Weights of a small transformer language model: 2 heads of 96, MLP 768 quick GELU.
MLP neurons of a small language model. Each row is named by its layer, matrix (up: input weights) and neuron, and shows model dimensions 32-127. Each number is 50 + 15 x the weight over its row's rms, rounded and kept within 0 to 99.
After each neuron's rows, "fires on" lists the tokens most often at its 100 highest values on Wikipedia text that the model never trained on; "fires in" lists the words (lower case) most often at its 100 highest values on Wikipedia text that the model never trained on.

L6.up179:52 30 58 47 62 73 78 52 31 45 40 60 58 37 54 83 44 66 34 51 64 83 69 39 36 76 82 94 62 32 48 26 50 37 23 33 53 56 82 73 38 53 19 47 58 36 46 30 66 70 50 54 44 51 55 39 49 36 39 41 79 38 43 42 32 36 46 47 61 57 40 33 58 47 44 63 55 27 41 60 42 44 54 36 62 17 66 44 51 47 09 75 53 07 36 32
fires on: " of", " following", "par", "val", " major", "elected"
fires in: "of", "following", "major", "selected", "naval"

L3.up421:28 29 70 76 50 45 65 44 59 21 49 60 48 32 72 82 14 26 58 45 35 47 37 69 81 49 65 64 58 57 63 48 41 53 60 53 43 48 51 18 71 49 43 71 43 45 56 56 35 56 26 62 52 37 36 47 51 65 50 66 39 31 67 50 64 73 28 37 32 69 89 34 58 54 37 32 28 38 37 39 41 37 45 65 51 52 55 68 59 55 50 52 42 76 45 37
fires on: " well", " show", " left", " Sch", " met"
fires in: "well", "left", "show", "used", "clan", "macha"

L3.up435:51 45 53 63 61 47 39 19 15 37 38 61 56 48 61 64 51 65 38 50 56 79 71 55 39 34 74 62 50 50 16 18 59 55 47 38 39 52 39 69 43 33 51 53 24 60 42 83 46 41 69 74 65 44 34 70 63 57 20 28 34 15 59 46 56 47 60 77 66 52 39 47 60 50 73 67 62 41 66 60 49 49 56 29 57 43 38 38 33 51 42 45 57 79 15 56
fires on: "el", " order", " built", " began", " did"
fires in: "built", "began", "order", "did", "only", "rostellata"

L3.up169:62 49 63 65 63 52 61 62 39 09 39 47 20 61 36 30 70 54 51 58 25 53 65 64 40 71 54 52 56 42 76 47 60 51 43 39 69 31 47 43 52 54 73 28 49 32 51 48 48 54 41 50 42 62 37 57 55 31 33 50 62 27 70 38 57 44 52 74 45 34 38 57 70 58 73 47 09 76 62 87 45 46 45 55 46 54 87 38 30 57 36 61 43 46 39 22
fires on: " only", " Year", " and", " Record", "0.0"
fires in: "only", "and", "records", "0", "year", "years"

L4.up694:37 49 65 47 62 62 27 19 35 16 57 42 32 52 54 55 22 63 66 73 67 56 52 65 48 77 37 53 34 56 34 33 60 53 40 77 46 61 44 34 43 27 64 41 22 47 79 63 40 55 58 34 55 36 58 48 62 53 66 18 48 45 45 26 49 53 69 51 69 48 53 31 20 44 59 58 32 39 62 28 69 28 79 52 52 30 35 55 53 56 68 53 64 52 50 43
fires on: " Mc", " well", "front", " become", "m", " We"
fires in: "well", "mckinnon", "become", "islam", "website", "front"

L3.up121:62 45 32 05 66 38 56 36 56 26 83 52 96 51 54 53 47 80 48 55 44 56 50 36 63 46 49 64 49 62 75 26 45 30 48 51 64 49 49 27 37 55 67 46 57 57 55 54 48 58 55 39 44 01 42 63 57 50 58 61 59 55 67 48 27 49 41 54 64 64 29 77 60 39 30 41 55 67 60 77 60 77 42 48 33 33 77 30 30 47 43 69 65 54 44 71
fires on: " would", " more", " year", " event", " organ", " month"
fires in: "would", "more", "year", "months", "events"

L3.up608:45 87 34 61 35 66 65 52 49 60 41 66 38 70 73 70 72 35 48 71 48 67 30 43 56 22 55 30 45 62 33 39 61 71 62 78 68 46 35 71 61 63 42 30 50 53 45 38 51 44 54 33 64 63 32 61 28 39 63 55 35 45 67 62 29 40 36 61 70 71 60 43 54 48 43 54 55 66 58 46 40 41 43 44 32 70 48 15 81 62 37 29 73 41 54 51
fires on: " him", " term", "id", "ea", " Party"
fires in: "him", "candidate", "himself", "party", "terms", "what"

L3.up19:38 48 55 19 47 29 72 40 45 76 74 69 52 49 45 40 73 63 43 37 35 30 39 39 50 36 68 62 55 29 38 48 28 26 40 62 69 34 47 25 52 56 55 65 47 64 50 62 52 33 61 35 35 57 72 89 53 58 75 71 28 50 57 69 41 42 30 39 31 36 54 56 39 57 53 38 68 31 68 57 49 40 39 20 46 61 62 59 70 57 25 49 45 58 59 66
fires on: " Record", " Great", "write", " young", " most", " You"
fires in: "records", "great", "young", "most", "you", "writer"